From a checkpoint of a small transformer trained on Wikipedia.
Architecture: rotary positions, untied embeddings.
Training: a variant of Muon for these matrices, 350M tokens, 10682 steps.
MLP neurons of a small language model. Each row is named by its layer, matrix (down: output weights) and neuron, and shows model dimensions 32-127. Each number is 500 + 50 x the weight over its row's rms, rounded and kept within 0 to 999. Numbers have three digits each. A neuron's up and down rows have the sign that makes its largest values positive.
A block is one neuron, or neurons of one layer that tend to fire together. Before each block is what it responds to, as a language model described it from the Wikipedia text at the highest values.

End of proper names. Fires on the final piece of a person's name or the comma, pipe or semicolon right after it, e.g. Peter Bullions, | Pérez, Fletcher.
L10.down13:496546658442400483405396621473456425547585480504538506517484589532485535570397546561488482587524538504489446526508374494489559535431543499474567468480477541473483556486534496495492534412609579528424531458493500418493458459463440535488500504440492387501445571536560573497580414427486388470
L10.down107:482448413490529436442508480559440514493505458510515536550524507529451470512494486490536492482523506594441522513507576455472445498459478497511521539472513502603582585435496437375496462574515501498521530468521511480476465541446554502451474466587600498422486461385476491588406587447583529408
L10.down253:480498434486492536519526507463454454505523605529487517541379473469523487465360497535587559574445567502415512419436411513579425558471560524555548484448539477554394500547561447514483439574576553492461539548497508552577543453497376455487505433482530527564443522432547526524458455530510547412
L10.down266:488489559484468479553508535525489433502561441543521483464497510535569427524585414584401525535425497539516499551476544416547499592474532495457482507433513488489505579467511476471422610511516561602546425528551450483466452476544550460554491552552504566548509544575553581329456560484508507454
L10.down442:550543536510461500563435497540475532488404569509544469469451430460495574563412525501494441415487496426609478556442496507427538494525503467429472556478446487518515555538556520501415494502506574553413530462468469599403380485396530497385479513559482488425478492484560459449564460508502515504
L10.down460:400456410569594534493562473571525531504477505534557440511624518590409433482481477575407466544548501466576478521514570483492426437403501514472524538463493474529501447573517620458543530520465536550549488480514512584507421524494414545436484542553503425490398407598513455521502552445570532447
L10.down577:573489545596512446514501494471538410534479534467516438482479455526536484548541510614608544495469514537366563519484388514501470502518515399589553555482402556447519526547529455572447556487488497393474522525359470532510569536539534528547507495563459505516583556472576572490550458423440498556
L10.down701:405438501573461532545524584431469518451461442504588531534410479524445483474614510533503467392463331505545444500557407557508496607518497524615476422461543550526521452503540549460487400534554479470463495421481540466454532510539500525525491466552430580553475498445558446565468436489522576489
L10.down706:430463558446503477487490372500536583553539546447538459529519435609526555549549466457437479443503542484543495622528547532557558546521484504441483476523346435493494507551542449455493568485597510446515499551515591511468599461515446482475499500476564509503450562456472488458459500492536522516
L10.down735:560441488532517571557384493502470499523397519507494526523460536508439538467467439605537495484509495466512543553517459497582434592708472434580549459467464473495452508462489552450496496492476561536609479494486500526515449517506432618428480505464526460408481533452579491567406468523506482511
L10.down737:537580570532438472548485520544539486459439552504517550434491529444427480612511588544513449433425455510528510584419494472426487454507434575419462441486450534505456525565525494460417494539487609530560537430416521424410560498507500570423515507530520402450401586545525535511479496548527558511
L10.down744:430487510524562598558449501559474479473443541423456422554508542529509463558499453592513537456443434467537492548445494413489510544555474527502531539393425472622484522521462597478431560522432608569492522412421384477553423479442507553423399536520542459493447566507421453516484520502507588479
L10.down1097:453508474476450557530362535541458504498519536474419478476448576580490541481432538541487523403448455462471475379534512471478463493531517438541572446527447516488440471441554503545507519431484565447511491508518417509461576555514548528479523464481381489525541522506463445565520445446503498591
L10.down1103:567480520537402556491472443522489462444487418510448544473459451494523483512497508576503532519510489430473476582496463498501472533590503471439437528547478577577530477484432616395480474513495541475432512425509512403493436490542469473457491494570532513495419497499568373433489421457470554495
L10.down1255:541515563562451474457522582467548389516572522530478451561396561433433583506588535576523437434478480450459422554495522441424527513449478411469588499426445475449561554501459497571527554452523556504423447507511527551490497562504500486526472471462462538460524463483528474375527463537561457412
L10.down1268:498483453520438510506422441445494513506451529494564461483506550577466535533483489555426491495410548523549445476483525504536534490561491481526505560500481549539619478568339503368499504491574541483500440466592563403540454448536516482550566430491449572466524519449460504507441515517484473428

Of inside fixed titles. The word "of" (sometimes "the") inside fixed multiword names, titles and honours, such as Order of St Olav, Medal of Honor, daughter of.
L10.down27:534420407459381517574500506515455410429521480528476484507488582483448496496450520535479471474528398467484443447415448418504538524462531531535507596434524517435518514534482557556535464616534585569589500495420425544556492499562607428506463492493423570464514482425525461563560487410461525523
L10.down118:551505522499505476475467616547516518593546468460492499508543420571460478456504548515545522470524510534517475444474602510421493455360504576494519582502549534450465392579532501577572405449551495480511519492462397489514571484539422434543493437464499506642446564448500543427601432544543529541
L10.down134:427540451491532515420466401588479582524425479504492618532474532512530434501544509521531410474428536524495535496447517406447402460488530480464501455467522535560564547555521574448545413458493517530489489501515479531520557493537554574448541568533516551633478516541498542507497537447524435484
L10.down184:484413547502518394508455497536469584513439564524561567553525532442434523530418517401466539530525478539440498523446504523384452588500500487524502543533526531595538542526385525515461560514499452531554566573440417546509520457549480584530560459540492478522540635542452425492480510440488483471
L10.down277:444466420488453439511452482547491510502566490484577515547524530487488483539553514587519525577435567543542510431437491501490501555502528516566506509608455478511589473486589574533550515543452490480458431552565535521461517445493494526446578529483500603465442494475533484473450488486416499539
L10.down306:574484503492482478535514480431530510579550475496546475593511488450624514438589476503441502448507542503464465546495464471496501477460510462517556459452551542551534526527545547505493454526510412422539530566489535478402510433408554465488545520472494606533479505542505403481501530477475501515
L10.down341:416455490474465530507468416487502497518531373489465427530445509519513467512488500438547544519461498542468512521498595477498429473484474482475545497432555458512396467491454472511554549490588520516495514479544498402543635444500432536436451547474527531415475475467554451471518471428547544528
L10.down396:549463514595502471479422534482467507378479551539510486460546617466508500465535493545542422487438483502466625457490473533528438517488509486497445533463481528586513319583500497463448507517573507485508470530496514484484519554635439470536514480529470508491331571503477518574552490474508528532
L10.down580:571449476511499533515429522509473594549487483575485423538442511561439436537453482429404418594503465557478511462376480485472462518566490551508592586471429514503430434581518579524490565485461526554511528468440461423464587502588543498559442503446494558493460482506471509553521499561461487444
L10.down696:545375437565506413476503538420596503422437535499546516504463667382428526465446568462476528465500532594445549551464533537519459432475454439579475452487525586477472472470531505484537452565488480388492491512529546490473507491555517509508501438556489404510500498477585543512465495428514523551
L10.down726:598415556549479587553466459442470491500484512445538433537510490497446469514437518515535494488469508442465553528513511436559450528475460417584412499488476608548513463383537591595509408510537503514533478477530457540511519478458514561540598492527506529444488551481504570432574578460535518495
L10.down808:527478594549482505499366495563552512560463492548519422563527502470496547611502485522533486472451442453399409488442485591425417391584491474502338384451496496516473512558506533497552546482406449519575406437534503429539525548531479528506501443553441592449527478545502503519540526464506467505
L10.down815:486543490479515577560487519593462450543534465544450544554485438516562437552535500462532423499509467510558523490489487542360450464589537535408530537616576475411459539542473500441511556521466515497440433500471527427476643434491380433417511518635541505450488480497528472505563561539493630511
L10.down946:469551498566562480491503490517499476519545514569583557465562574464488538515489532507476414471528510462575503432504451458479473486491447527473479520523486421419490545522550485611571508477608504618590528561409508626470525430565469594507524637517533493528488441529494485465579569605496512455
L10.down1293:524386501404510514601442509418509461578411501476544503569475566470488498503536453555588558473475477530474512567429448474472458534442495494489479523508506434519495476468433505527508553554566501511481403536401433589575366523518543506490419544514372476465453481502453423525495551447530526463
L10.down1328:501437529452558580500606496404477539401527479456413459488424510424505553452484529507576488510527523550419637515548515538521499528533452494553557451538421495483555492557593519443506460467570465454537567477483452418482533508529552544568480511454513562501548544468408564507523447480581635583

Separator after listed name. Connectors and punctuation right after a person's name in lists of people (cast, credits), like and, commas, semicolons, possessive 's; also === subheadings.
L7.down179:559472455489468513507533501512530495495509520422488416442415529514515526520452527553510374448519452451453470532476509517526481441603507530480591558551405544436474504504506455514400495536450577497429439520555571505491503516548488501516496503463533584508482570423496636496595548566512506545
L7.down203:506534584537434491536499494449413429551555421493516448463528469507437519458422524522470445449488525471572466541524448494430511544583523581409599493483482473487562573539517474534475530538495574563492435443547513566538593417482518436540478478599535464520519544470501476494627556574515547523
L7.down468:497459584523470578485514465632553528487542533427515374443538525536524487468625510535549552432502448439569468476550500462569528597423532537507483555453554480410402587507401624513560464424474574461511408473480435546535433462490484502440562532462523529555480538562507491505502544529506493471
L7.down1120:520466532535583620516458543542443402473531449573592543510438494573515514448454528559515470451402383546407466470486436491461509503542495496573491547529552530415487562533546428563591554491492474506447534497469457500551559492490472528480451554551490484571469441516572486448557448508604526498

Pre-title connector tokens. Punctuation or small words just before the next capitalized part of a name or title: opening quotes in track and episode lists, "of" in institutions, "v." in case names, "===" before headings.
L17.down983:501449469447489596471544457421604357487455516487457566481470536513552494520501446470479483486487506475544476535460477519519532482475392406438544549462509440433469539571514526479497512386503493498599519531482446567568517518492491476502397498470520496538540483483518465510457539540492474433

Person-name final pieces. Final word piece or surname completing a person's name in lists, tables, match reports and credits, such as Christ-ie, Kap-oor, Rainn Wilson.
L17.down700:476451492456550470478459603543548553475501494489536469438550468487387560463447507421539510586504485532575511481598501441461519602489521472453481495522450539567524499496473472485560574445413481481416455460466584441530461537553479438448507518428580501510522440454495563460504485432466444494